python train.py --num_hidden_layers=17 --hidden_size=192 --num_attention_heads=6 --num_key_value_heads=6 --head_dim=64 --intermediate_size=512 --vocab_size=8192 --hidden_act="geglu" --norm="rmsnorm" --norm_place="peri" --norm_eps=1e-05 --positions="rope" --rope_theta=1500.0 --rope_fraction=1.0 --qk_norm=false --attn_scale=0.125 --bias="none" --tie_word_embeddings=true --parallel_block=false --extras=["capped logits"] --init="normal" --init_std_qkv=0.046 --init_std_o=0.00558 --init_std_up=0.046 --init_std_down=0.00483 --init_mimetic=0.7 --optimizer="muon_variant" --learning_rate=0.0028 --lr_mult_qkv=0.7 --lr_mult_down=2.0 --beta1=0.95 --lr_head=0.0156 --max_grad_norm=1.0 --warmup_steps=200 --schedule="wsd" --decay_fraction=0.446 --decay_shape="linear" --final_lr_fraction=0.1 --batch_tokens=65536 --max_seq_len=512 --doc_mask=true --train_tokens=306400000 --max_steps=4676 --dataset="wikipedia_en"
MLP neurons of a small language model. Each row is named by its layer, matrix (gate and up: input weights) and neuron, and shows model dimensions 0-191. Each number is 500 + 25 x the weight over its row's rms, rounded and kept within 0 to 999. Numbers have three digits each. A neuron's up and down rows have the sign that makes its largest values positive.
A block is one neuron, or neurons of one layer that tend to fire together. After each block is what it responds to, as a language model described it from the Wikipedia text at the highest values.

L12.gate16:528500480547509525523500521534518527501567483493528513452492487481502491501544500513479497504488484495503538506502463481446485476474507492485486485509518512453510515446488507523454481499496449471505508498511488531553470499483485483515494517530491485489526500499467487498497569501506528547461526456496501534463517471485479524470520499453535527518442504497505518509442553501459497480536501485510507477511524485496514506493507508513536524455522466521501450475478508529494489511518473542500490505479551516484537531470512524479491488486461523528513486484533474504500438509515511480
L12.up16:514486500481519460400488516466482491539451513503512471472467540506500445489484530520482467503511498515486516488511498483483519503435519506515558550496459506497503503548489506518536504519498486477548510515516502462502500523528486501485489570492455508494484491492513550519502500495480521484481480427536473499503526493493495520489499439466453528514499501461473513533478481489527470469492470493501536490494510500480497513449506507478488526519460493518502526495507496514495480477527515515513481514498509498497498512502508464512504508512463537511547516479505502505486529579518508489
L12.gate30:490512519518517504503449519494491564470477521507461544484479461492529515509486500484513462497480481488497533497493467524492491477541489497515527501547533496470543493501446522503486475523522496428512463478508544497495506518471483508521485506484487531518488463457491544454503471481512489482524498528515525411477508518493477492506497476478511482508507485532496546530477527480497472516489493512470493531523478497498507493502498500518484482455476467499466486494528502506519578471460496470534525489490481517452535536478504505480497487491501567479479471514504504497516525512558505492
L12.up30:484533504473509536458462534459498528508405470480517483468485512501514533485475500515494541456465489553465493525499498515499471521519539471546493496531475538450537538509500476456540501490526532530530464495458477517529482501505535431452515475516494441491450489469508532467509530494527480520497515485494503492527497527493490510492540494487493491487529470478509561517509522491493524482502500512511512508494528510524496455480489455505522504521511500542520540496535506507492509498515516531519493491478494488497507475516478521461497499512490491489502528528534501490518520529502517498
L12.gate315:501465505496461551510514525495511481475487469489472488505495441519477494523494514486516471460536473521492487487430504488486537536478447508544515511467503527477556516512492492535491521519468524510506555475458469539503513479499502477519498506512507516497437491459510486472505523486543512466454493521500492504502482491496500494499479483505508497462432510521492497514473520483495510485546515484469466493515489540494465516466508513475510504476458480522496501493524558500497532485521512509537486499473541458495471468513522462540493522494506504488529514503493502438545518515459504454
L12.up315:485530485476482465505476552518506516500504496534490499522503532479477518450540534523519526507488500448535501508468482478511502527543495499517511472501525468443490492519469492501509531528457551499513518489510515495487482495532522498500524513454479548497544502523523494477520505517494464481495513462508548510526474496492517459515554475491473486486497501557471551555518514529527522561499517525501513496512530445495534517515467516519501510459489472499520499454542487500524555497523497520481490484493482520479518520456483495503538498533519495521516492492499502450558518525481507492
L12.gate402:525527502501492564500461521483499515516485442498493471491468506498482508492559511505482479501494499463502528478530518462556500478541523525473466488531488459435517501544497523540470531472508469523528551491536463511511526514499512483546532531508468488474494469493453486478497580536489478488495510491489502486496506465463453469471492524503460460495520501509473522435511515509527496490518494466538482527486500475512509502485528503510498497467492500529547484526534503497461509508492478467519520473506529527533482467530512510514486483505466515499531506493507502491533502501473508494
L12.up402:527503513528521518502494489465462531533516485482512505498512509511495524468536491498507476434448522472479477526499523521557536478539512484491511507510503474427522494504465499543501537455509511500538531517521490547535474540501471493512529491491509520489482473509465522461543513521492488532466513526507483478497493478477488484494481478559516503525500504493489504517535504500503509527537485557535441519454500513490491483501494531527490490482501469519495444493489509507497519490497494484533476499539536529525480495517450505539535515530507516511496552509468466491532442522510477495
Proper-name opening fragments. First word-piece of a split proper noun, often a surname, taxon, or place, after a comma, colon, or first name, such as Sch(umann), Bor(ichevskiy), St(ylidium).

L11.gate21:475456496525544504464468484465459510452523497472505531492461469464497484446528497457463484493512493508443484522472478523486489507473531481470464533479511472489510486504479518521505526524483508518568514500482516480486467520506500491483527533451456501527507468494464493504517470489503446538503485499492524525517486516467526535449477470509502506507527514486496504548452536531529507521517511510497491487470476496502516475502504508509478523490472521540494475472487469529476501463534489516500527506484488465524471510479515490488482520467477476442471547522529547480532463502504475497
L11.up21:474516478522502490473469509515466470473504482531533480509509512511494523483466511510509504460502425467483538495455492483524516464492541503521471493489462475512511470457425501523504499450504518523553483469485513479490453528494515491498532473522485485498490505550487507498508479482495478506505488513473520440526492515465458539471475490459511494503508478458473525467461540548486479494504481531496487506490509485501516496509460456467474505531479522503511490502513452523502498505497479473496543443467507472488494514482479500495498514481511491482460511474493508460513433524538467516
L11.gate56:516470511511457490495498494494508475507494494505447509465500513459508517486494488465519508476550523545486507482496448502480486483526513490512513511507476473512494523458500459529496498479531498494529508413484518509558517504504514490500539499488513473495473513492551496468490504492494463523539516487519470509486519467447464464487494475539495509451499520491532475464490514508513519504510531495446558470533515486501508525461535497475483508480447489482504515503488460504517513498495551536501486494490477513536533474475485459505489501489514530540475575481470474523511549494506532511
L11.up56:475451531505508527479513534467504508511484511448471494516472482479487487502481511474520526531522515507512516510465503440495498507454472469512530526535522526496489508502496493503496486482478512538522466511488460520491500517521506496503513534454540469541476495465517460499510522434494474462510484420521480460532493499493498526494484511483466491480499514501493483526510500496485519430500459488512510467502453482517526506510472472474464510462496504525450487469473478493460514549466466512454491517480488505535503497485472448524441514514497483516536508491457519503513479515502502531
L11.gate147:476491485482507498507480485512428539489506497481482505487458485507510471569491533459540485514496439487493526509522496419464475536505503489464480515503503506493523540539497482523450500527488517531479466463494505525497487527483518481506530508485514488509466483498529526507517474512510456517468487514533507500530494508471504509501506477459482507486472452528500511481492530490530474493495509475534534512503524545513539460499473487479489556489443511520444500490482489493457506468491541493530502508446532543462474519479528535503487506481497509519506502469468481530500503493506523524
L11.up147:468506523468484538512454519456451514502516519483492525530497510520513470519511489519534494506447500495526474493474521543474503506480505485481466495487503472512534504489452532526465504491476497487517488468437506523517521476508491467454501493499471483528489481515519492456548498505488451516479482464481506496502513514538495487470443482489512519581490478489519498558538483507490529494518533526512497532492509522516518508512491474461526546446469486519481489507451539477488472506467484465516492454506509485487476536487460558531497465499510522490512517495500488476478510456487514506
L11.gate162:505506467438484511522467481493490508471409527467492512520487528511521445494496484459495506488496500496545511468478481507500464492526492513510525496492522501474484496508509448520508502500513491463486467490480522499534511503534533479483512485500478489488470529462449491489506503484513492481495449521496452488487509463457515561502478475483511493490503512487477510486511538481503514482522512526470444474496524472522489540542548507438522525519490535531505513455546471518472537493479459490506524484472496517504540523477515468487511506535493502515507541464453465491495476512485531482
L11.up162:456490514465498483487485488457512511487455511527492500477541428489486490465547512515547497493552539511500498512452487479494471480509527486554467487519480507491510521491457468536504499543532500468512490503531532464495544490518478509481517491476512524521511492505506519482521525491511468461487495501533532487498497495523459515505532523493507507465477515471481507481474528536539533503504427493510513534529480525509514463464484501483472472492510494494507508507480551498452519550471483480508508476508514476459503489517474464536498537490536508498504490541491482562460502527493484461
L11.gate362:524493476486487509474473519489468489482494467492516555468522481491500532482492499499475518519553469514500505507492498479519491539492496499509485508551511525484502510527441484483490496445520507504481493484494478499512478535537513481582468528524492506490466497492513478487537483519514428452505518500466470490467544504472472505449518479527483494482517547498481463474500487491508509499498542554475539503495538541490508519477503518554493509494503471549480494481499491505539491479501540494536458462480471476515481464437491510507545503529525512525495532511488473515476493497522523526
L11.up362:532482514508438517475455516522502491482492499495515484456548493492511492490489504486535500508531507427478481501487507495483512482508480483486455440567457525491538481494519462497501502525544482521507488497484493527469472487510529494518472512506474483499529514525546535489517526520564490495486501476514500507507512478489527521525503486494509494455503535479443472479529526497492514495495502545541512485566516518534503521505505511483543509520515509513471449504482481512452468523485499496478517471454471483526490507455508502499513478546482528547483491505486497518445507494512506560
L11.gate403:477564544484528553468504497484536525499543484488537462524486538516495468509509471493477508517486480509499505498484481486535495464553501509454497485524471503441455484492472530496498495462512472517469537499505477492547441498524462485487499473491500493525469480481525505511504510498516481479441513518494482482473514458466511478544488494485498486479434503499501499494469477481526499520517486492449530463512481484481466468465512514499509516524455499526477461480504512536469487521521495500535504497520496519483481507498538510517480530498472540516480507470460503538452457481512461522
L11.up403:520502479508543518499491515449497499502469493495476506495503472489511526543471502492507487526485488545499505518476534491479522514447488457461512521546452486505409492487478528509531454529510483524532516476491527496480506487525510539479506528485492494532541505493525529459498480515474502473520526529490496503507516480500475499494522474465487511512481528465464499464497488509482469514527475474535522490476501503514475585529541525477494540523481533521489522474512477532481519536517513517527513502457492491484541486473486543483485512521479449503474468539448521491475485507465487516
L11.gate440:528510549496497524511520486471503453482501493518509560528487500468528489447535497500500529503499495471515541531514484506498473507513514495517502499540508488535512470510456506510503467565531470505484478476453499487467463524527521483472487490480498525529517507499566486553498521457500468477490518450479498477471503516494486478500512493463499488470472467516458494526528508479509534479524513481528509510545531547523484488508481515484527543453467509510508514494540503542476492514494509485472527451514532497480505552459511469516490524506491489525486499481519537522483467493444483545
L11.up440:490483495503554521468500498500519493505502505452516518501529503517492519491481520483544484473468512524448501501497507508470508496471479497506460531531562460462534540543498522504535534515510510492499519458505494492520501514526500514509493504479531482530494496573500507496497468510522487499484509506508514520493543532501520482515526501491530517478569492516457447472494498506451483509511506485503498488488509464483530539515526461492501508495534486510485529479485532503440517473484462475483511461448458546528534512515474429517521516519518464498515508503462554491512481491481491551
L11.gate493:524506546521499495502514555528490495496454462540483484479495509454486481475498477513520485499520526498528491459469499502420549506512520493463539500567514492535531492522424510516495483535520497472506550515522444461501512518514532501508502505471509484501521511488535474529497496497519510539480498499501513483478518541511539528504477500480499488472514472501487498519495554521514459480473466515457489499509518509452483474477513452482493484514505495524486472491466489484478486502486499496491526530503490494504526492457519444496480474491555497491498450496536472484487548531523491520
L11.up493:529478501490502511513493489502468528461442521503502494512496514487500515481498486496494507476497526511464554477488477478476500488511511533522466539488487473498525544552493515485460498507488521542523493464452508475473500490505531480505513529530495526515498468517482488491498520477537504520499509534501485460480499496509511478542522458463500502486506513466533490463506485544482504496515486536502488497517523513462512526492510524542546499485536525476515511466488474513412527511504576495508554447490525481513507482517503463500542499473513547517531504509506492429532492565505496496
Mid-word proper-noun fragments. Word-piece fragments inside rare proper nouns (surnames, place names, product names), often a lone consonant like t, as in Kal-t-ner, Ol-t-ului, Che-t-nik.

L9.gate105:526480490512524493445463489497476518484454491474513573453483485479498479511523495532529514473480492465504490492514504512489524526463524505495504514501501510481527554490486479490505473484474532481551504494502502470506489499502509511509531515507439547505473460509488492519458441485535470562500471480509496478499438462511513553482490536486523451485499481486512538465489512466526530462516461530501475526521558523532506479504513511474509528495520536511494483492505484523487508523501481478510464457448515517523488503492490499481519476521517523525477514511461507494512500439524485525
L9.up105:493527490533502477471460499477468489462515451504533498480490513573548522461466520556505514494500520466477469513490514502477501503502518484490470525519527484467530486495512500536510503512509519504537472500518504438505514512507522520479541480519473530441501495536486531512502481502498485567485477509534493473487465460488521527484472504517545465487506498482499543493464532474471519504518464530500478481522496516499516476517518504520466526508504536525509505457517453514507512516521495493479478505467521580527524508493522511484530479487520469517477508520478503448551479463487494463
L9.gate207:550487511555486471501499524493473503531528509508489519516517500488522506523515505500483474544431480499513494505527498504479504477533512514507513500485520455477552462493448499518469534480538510519552476466533502547490487522507480486484531489486488549528489505495493523517518442493449503516502521488468510476490526501482530542448520509480525502497487484517484523492471527466499483477521523471498514523496548487466531467525493489452473513459522505534481531515480504522520541466445491462529493486481529554491482501458525490499500439516519484512490457497461498513497519492511499466
L9.up207:509466480502558505542470486486510514457498502462469537477508464494472453494527482498522476504490504487507484531519472466508510512507516494497484504496542507529511568490516470512506482573524485492500506498493475521492467485493488509464544445537479510535553494484504523485498525419532466485442480485499484508478501536484499509527453500472533498493513545517498473515496539491500504490509514542517482513528475525516514521501481495473531468479490495534490494480508505510505483507522495462574501467488535490482522509471557473487459503477506481526514506487502496463463512504475548502
Start of split names. First word-piece of a rare proper name (surnames, teams, places) in credits, tables and taxonomic author lists, e.g. Mat(os), Pet(rolero), Kot(ze).

L9.gate140:511510521484510476456487538509515467499482561467501477524488487535468531521509494508504507527465494514483518486474483480487515454497516531514540530513515499514509488478471484466542525472533462487519435520484478478491467482490479467532507504547473485533505538507466494489472507467493510506504499482508509511468482509495554568507473470482519485480468464485503565494496506507471520475477525494455514468499490513518492510485447487517526487490525515489497511512502567493462491459509513521474528543542485504501525499458522510547517502501536505444520485521514497479447511502509504550
L9.up140:523497473484450499467507477532477529501470530515509534472443485526526479552476527563521547510492481547580529494550479482497466511459487486491507510511511450492449495512497509485526545474482512472512481504507527509486474491525514476524488510505559495453542520481482500504491502515468510498481509479471515504538523490485457517447515515475505497506512541506488524453507486501492500484488535515519524511520557510495538528503467480499478513466505495486498491550463490503473523465510552479529490478505481505534523475530480511519467530500499473492457515501493494505516515514518513513
L9.gate391:487497542475486505458534460545498475456501524530469509455483492508493489507516512473432489511466475516463469564503477461540493496481530485503514490494516480490500462495513487500543542464523501507532466535500490505540490549565508481492496493515487543529457538495465477517534484489512499498527504483514527506546519533513493498497504518500470506511497493466517488490488501523507533477436528516506491537537541503463505532497503485469474521481493501534496489529545493474510492488512504483540522515560521488498524503542516504501515473495503464473513520486510508512515524562547487510
L9.up391:488501547486483527460507468517501498500521519510509493456530494498468486483493465482463522513504480526474484543499527484466452520482520485488576533525524452476491532526504494462540490504521471532543472487497512475503522510553526543484509499534514526477480503513486505518566508495506481509494505531484540488501485521486514530461516514502533518479510520495518491493495470482467499511470527528505517511511474475493525485535494473515461530498499555483501501490506509506467496531562537503523497445543517487505517463519529504556508501554454449516498524503507545520499535523515501498
Slot before dates. Words just before a full date, mostly "on"/"On" and also "–", "to", "as", table pipes and colons, in biographies and histories: "ceased on 11 November", "1951 – 15 September".

L11.gate7:505479510531486499498494489510462490502514551506484508474482499514496461455500497520513504499466522512461511511553505510517487485506547447547560470506501466501523496527503521473516501500541518504474465517494482524501502538529514509451544542484529499526521505496493501514492485455544479531482471500502468505520524486486526456497495488507521454485490499518497511510521498548478509457444500517519526569458460486481473512537527507530462499497485519512476489522509513506497457491507495471500526506477500509488496509497550509479513452557503505505503533470487447522474455494559512451
L11.up7:523502505503526486450452507532484520515487508527521509475521482489489504484501467523489476488477497513498473542439537524526535430496539509444491554511492456494481484495519435506515523500507531499517495506536501525517478479524490476541501498509483519490486513547487502525522538516483479512530522484476476505487456513522463508493459498513501461481533536499496523473527467493488551511516486419492490489502471495461524494480482505507482543504461540472480522529530532496471514476538529500526495551527502529521491460529487500494499478466514498523467498503484449491518520522506498490
L11.gate132:485496532467486518453536510504528435492503547525529487501473484463484517509504517465508518491491506487509499560491512519484478493491523480502534526532504494494510488476505499493586503507493460486542484540497507514509485518535499519473484517539531498492476508526527523515530503536516521468504515508494560530514466521503508500500527446464475510509546488500514568491487454474520462497527506520520538498500530482476501484487459480453491514493480483498521525545501508471524487508534553458488501516525517497476475456513484504554513489541458470486485491485472530535494501533485484512
L11.up132:479522531495503509499485506537500507465502473523480513451479490476510502482484491463446511457521518493478512517495535490502552494491532530485479469513492488538497476519480526502526512479511496498456501522552499515519532449525505456495503487468491495526523524509488453514537477468504497526529542506529519496503495464522514541476497480469491527495479460489473515508500487517463478476490511513528531554504526505528520495481496492521460532517477505517509469525526509529478552485497542448489495558552513528515589484511494536520478556511491507518473497493515528475466509544493521503
L11.gate235:478491525518482486498512531511488486489459526512483513447505557502459518523479517508509454475485488518480553505514517504468440510493501484514494497476527494483518496493480511469527490464512510485494519523506513495511475448548552463472515480481501516555483512493536493472514552460524485494483503508507526509507561519527481479478468540487506515543493483503443471490497552474499554541491484522529554543526491483482529514505504482503516463499541515533501441508503523540470484439486509483490509513540544525529510491493500512524485504508515457491512521484503488518516484481498508527
L11.up235:534456497479523486473492524507477487525488489520519503448471469486501497547493470518462507441502503471477459539496499502517484505508506503473479508498487492570487448521496507480501522487512524540515516519466463525484506502531493530509480532499455478478477536479494466486484497518493500463546462458473516473454470520473474551518503512531506503495489523500481447517501499522500508508530506522481474527481534483511518494484493469502520494495475516519492518532500504471431459446467452502483462500511442495519504506518515475500531517507508480495533529447471509522541555517514499488
L11.gate331:505457518495478517541567501524522449492479484474518477509477495505520515517491490507539477561500474506469524510529495496495479504517482541529578517501509485522490494468512495495486516484540425484566466533520515500519556538528521466499478470540498519465491509523482506531521508461468482502518461491472525461509494507476500523474492490511503482562491461464506529489477462483488526503510520464486512485462481529480503493523450467507496483505468529473491510488501514512486495492481530498503543483542517481525510465526487523487505535478491493531499497464482486543482505510491529484
L11.up331:471495476500481464465522454512439509487496511486508499500502504529501545499481465528468531470486483507457501504509527485514442471500489492529512510502497585476482533512484476472516508462508535514507479511525507530483526441500542500488454506525522516454509478539449473516491479492509527509486511463511519468541518472492502473463515483508516503501527499511476544515488565495521512494532461498520530502489493505477475529485483495484508523480499534431473546491493479470482503514507514470508554483527456476547479466493485495494478518529513483484506497529528535485523516521531488485
L11.gate366:480487538531487495483503541476512546525494476495504502516500483486468470464499477524499496496491487518512473555542475518495471476513487520496479522505504494512502496503496481532466556489486481496539490547540511461501508456518488480499472469497568519545512530498501529497513521495516534510502474514476548501556457544484467529486511508507515544502461533429509499495533457509487483490500519512507494481516438477510478508517513504503513549462477478489476497510528499477471492478502501520539474504487514488509525480496429521474475528505517467462501551490488557483477532477504513525
L11.up366:510482484507493513510537464472450490478465513486497528491495498462505516451497509447473496520469466480457520545500483464530513484496517514536506543477504462537485482531512501489515514462495497467536471474457502514518537513539452497462541519496516508497495527500476509494481461481508534515496479459514460509536484436525466512457481517493497513523483500515565508478486503489471489489489537516490473481468513523442502456506457479536512478516493505502528540478522471504467525494488490488504482494510516475520477518514481494467532534453470525503514459506514488516507480530526507441
L11.gate384:489482498477475512485483504532467460486512541458524505524424482485482480524474498502463495533500502506530484457508493518487501473563474502487501512465487525459527511482507546480487551541516491483515476505543548501520510484497514496485465500462490537518510519482487468503528535474488548497510504515514490432520518511485530520507493552507512491478504478524503525490518494475487489502545548479528463545488468497491507523485495470482497523502484493534479511489492502561504543530491524445502516503513538469537488539512508501450461551489501502506481493497490488517452476477491531469
L11.up384:511493488500484545519462520533517468456491507503524485512480524545502463499441527520483473520483506496549497443515496519487525497529506452457450486508537518504526496500497500508509533488464509513505495488515489511501483535509476504526457519471494543513514509464508483546514507484493491520498492469490480463533495509473522483464513525505527521492504527460496539498547506493502541513478513471517533516470492517513541451503508515511493487468450500492549524504470554515485531468444524469493507495529489499528567498492542505526540525519489471459483511443522509491489499544510482486
L11.gate442:450516557539482490440515496515478479482503434473551538500433522515492522486533481521497511483519478493475494518453473471501474489480512507465517531508484527493551475493481432462501535471490495500479472530489484482499533501521508482505498516509505530512517508483491482519479501503530519523458484482506492529505531493492503478526460488510513496530499495524528452488503525516513492499523494507507494510509490510553512483502474490487510527506502473489472497528485532427529522496473536495517502509512523474494490517486511542466526501476507442552499512468530544488507509456527542438
L11.up442:474520518522492475473498487526484458450517539495537500456503501520478509503477476515493491518445478496466455534506453527501474536479490509468514507495510479489483515522489504484492486496516512480500524487497464485557460508493484508489484490456528502470515461518470496591502510484512507560515477495490510495487491526527502480526538537439513462552525473563519490494508490519492504487492469487517497523518466509528561506480492519497461526518455488462518492472518496492461462504490519446535515513508511499515500487502487509518488478504516500508535507499529524459469447469482473489
L11.gate505:483495517468515527475490516526475509515535473525478516459485474526479503530527492514429501501511520503479517504511532547502474509511471481539525548497474476502518475501484445493516492519539494532549461508529440492511457506526532484471547509493520482518502504477468473456530513499471528478541544483506484493524466491446516522493494506497531459457468442471499512525522504549509485471483505486493495557490496502486524475519452517454498516473527492460484489518526484484483519503522534486501497490490486494479485518500480506544515476467501522500454531512484485517502490518529552508
L11.up505:524463512507509474493454494494480489498486529482456498449499487526477488499489457521476501480484473506482488559503537480507472482460527538472495543493490518464550516466479453511531495515523494497504479492523532552511513464527520461487503503518508506519516516518450525522509516508546482504547482496496527473549509498481467524484472516500525530514498456537498466472504511511487496495506482483469528520523444528488543500483523491548481514510476538504487516466515499516540483511498518485504494502512519493466554461480546520494501485540525432533502509455478506525474506537510536527
Date-introducing positions. Tokens right before an expected date: table separators, "born", "on", "On", colons, or a day number before a month, as in "born 21 July", "on 31 December".